From a checkpoint of a small transformer trained on Wikipedia.
Architecture: LayerNorm before each block, no biases in attention or MLP, tied embeddings, attention and MLP in parallel.
Training: a variant of Adam for these matrices, 4701 steps.
MLP neurons of a small language model. Each row is named by its layer, matrix (up: input weights) and neuron, and shows model dimensions 208-271. Each number is 200 + 30 x the weight over its row's rms, rounded and kept within 0 to 999.
After each neuron's rows, "fires on" lists the tokens most often at its 100 highest values on Wikipedia text that the model never trained on.

L4.up768,166,173,160,219,191,144,183,192,233,167,191,252,174,201,164,189,232,239,198,218,160,224,206,202,191,180,199,208,121,147,132,218,171,228,207,207,233,251,212,188,237,222,200,188,209,221,234,206,159,191,180,215,229,172,209,213,170,198,248,187,155,228,234,226
fires on: ".", " World", "\n", "HL", "back", ")"

L2.up226,159,234,195,195,254,212,214,146,194,249,216,195,223,181,198,231,253,199,199,156,257,195,233,127,198,180,253,241,192,185,154,232,217,150,231,170,203,242,214,178,221,217,265,173,166,154,191,205,186,217,218,172,208,145,189,183,217,211,168,236,198,207,172,167
fires on: " of", "p", " made", " when", " to", " in"

L2.up498,167,215,163,229,191,181,180,188,223,200,175,213,211,192,257,206,212,198,217,245,204,249,212,181,139,198,189,240,150,176,200,163,239,231,216,185,200,230,189,227,241,225,231,224,185,144,215,237,138,239,200,201,267,195,185,208,179,159,178,190,211,261,203,227
fires on: "\n", " al", "a", ".", "i"

L3.up117,217,178,187,226,223,146,209,187,287,224,218,162,183,163,175,192,171,184,122,206,229,192,197,216,233,295,218,158,229,151,187,218,194,240,193,219,193,261,138,163,153,184,251,236,193,181,142,220,221,238,207,126,242,208,195,219,204,188,193,172,241,209,250,190
fires on: " in", " of", ",", " years", "-", " the"

L4.up1148,215,176,288,219,205,192,172,160,207,233,182,180,223,222,207,209,212,173,145,178,205,159,195,179,177,194,183,121,199,198,184,189,281,128,176,176,223,225,250,198,217,199,174,162,182,159,171,222,162,224,180,199,161,208,138,213,200,194,198,212,190,260,215,185
fires on: " as", ".", ",", "%", " As", " Mas"

L4.up756,266,195,243,129,257,158,201,195,151,198,201,168,241,237,199,221,201,185,146,207,204,173,177,179,140,268,228,177,236,227,212,168,224,209,202,241,192,222,205,203,194,216,160,213,242,186,185,222,196,195,197,195,172,218,129,264,182,208,195,166,242,236,167,211
fires on: " the", " of", " than", "u", " |"

L2.up677,252,216,199,220,195,189,209,184,186,242,159,129,149,191,234,169,226,215,219,219,218,223,208,176,226,231,200,195,207,190,208,182,299,164,254,179,237,188,138,174,229,253,212,201,181,196,151,181,184,194,158,209,202,226,172,241,179,192,249,161,166,177,193,194
fires on: "ent", "ist", "ed", "ind", "d"

L3.up1032,241,163,193,187,209,245,171,223,172,239,230,184,200,190,236,225,206,209,244,208,228,212,174,177,194,228,176,189,199,175,179,177,230,161,191,145,231,177,176,246,185,296,229,170,212,216,115,140,226,212,220,172,193,217,201,220,249,163,199,183,104,181,200,200
fires on: " and", " building", "ich", "s", "ve", "end"

L3.up732,251,151,204,237,263,193,234,159,157,236,205,160,149,212,225,177,191,217,191,224,243,155,152,175,172,240,162,213,242,184,210,204,203,255,192,200,253,206,180,190,151,206,217,198,199,204,171,183,199,241,208,222,228,190,153,258,189,217,212,186,246,224,226,176
fires on: "h", "u", "ae", " of", "or", "wa"

L2.up802,195,215,164,215,208,186,170,157,163,219,214,122,208,270,204,209,200,257,237,217,211,191,231,196,258,196,209,232,193,206,188,206,233,224,231,177,202,233,242,171,193,168,216,185,224,120,183,230,187,222,186,162,243,166,243,205,195,197,200,200,209,212,148,210
fires on: " of", " between", "or", "ern", "g"

L2.up890,292,183,268,218,173,176,201,242,258,235,211,238,182,237,212,219,212,212,210,242,198,199,142,170,191,172,137,205,175,200,143,207,197,194,160,202,215,209,214,206,241,230,198,174,166,256,166,192,201,211,169,205,180,207,172,191,199,185,242,183,144,190,183,210
fires on: "el", "er", " th", " d", "h"

L8.up1434,173,162,193,191,168,155,144,165,238,193,222,250,233,210,198,213,216,239,198,222,214,169,126,233,134,192,187,226,139,183,190,190,200,209,203,219,223,254,220,196,209,195,212,160,178,169,281,164,226,227,241,220,185,167,203,199,202,195,179,241,184,216,204,184
fires on: " |", ".", "p", ")", " Games", "z"

L4.up829,199,222,169,183,169,190,195,188,184,218,188,186,204,182,188,227,215,197,237,222,225,262,196,179,166,152,194,196,128,216,194,160,238,204,228,230,142,212,167,233,225,271,177,194,166,208,235,164,216,219,159,231,205,200,199,213,146,171,189,182,151,238,137,199
fires on: "r", "ir", "i", " the", " by", "."

L3.up574,220,167,202,165,178,199,240,175,209,192,173,163,163,188,196,190,193,181,158,201,205,236,266,175,179,277,150,163,211,202,185,159,256,193,213,194,228,249,195,213,193,222,198,183,213,217,198,239,213,200,141,191,228,178,202,267,236,223,260,206,219,183,213,193
fires on: "-", " as", " not", "an", ".", " state"

L8.up561,157,128,242,227,196,209,236,208,228,198,217,260,243,182,218,201,213,190,202,173,171,181,200,217,162,259,215,139,194,182,205,217,199,211,186,161,203,220,252,218,206,210,211,210,186,162,212,151,215,202,176,223,174,179,195,215,171,189,211,223,204,251,208,193
fires on: ".", ";", ")", " Br", ","

L2.up120,308,180,229,192,230,193,193,196,221,236,198,184,221,180,226,179,159,233,156,244,233,257,209,159,173,172,157,190,197,215,164,217,235,186,181,156,175,200,168,223,218,264,197,183,205,206,135,195,169,180,153,188,212,185,188,205,205,168,204,177,184,189,179,191
fires on: " d", "qu", " th", "and", "ind", "ed"

L8.up1471,184,224,198,202,162,165,196,234,245,205,153,228,163,190,173,197,262,206,192,201,213,238,222,195,182,223,229,198,144,215,158,211,225,219,159,190,185,241,211,216,208,203,170,202,188,210,236,206,192,233,156,199,199,214,235,209,214,197,276,163,213,178,243,182
fires on: "\n", "."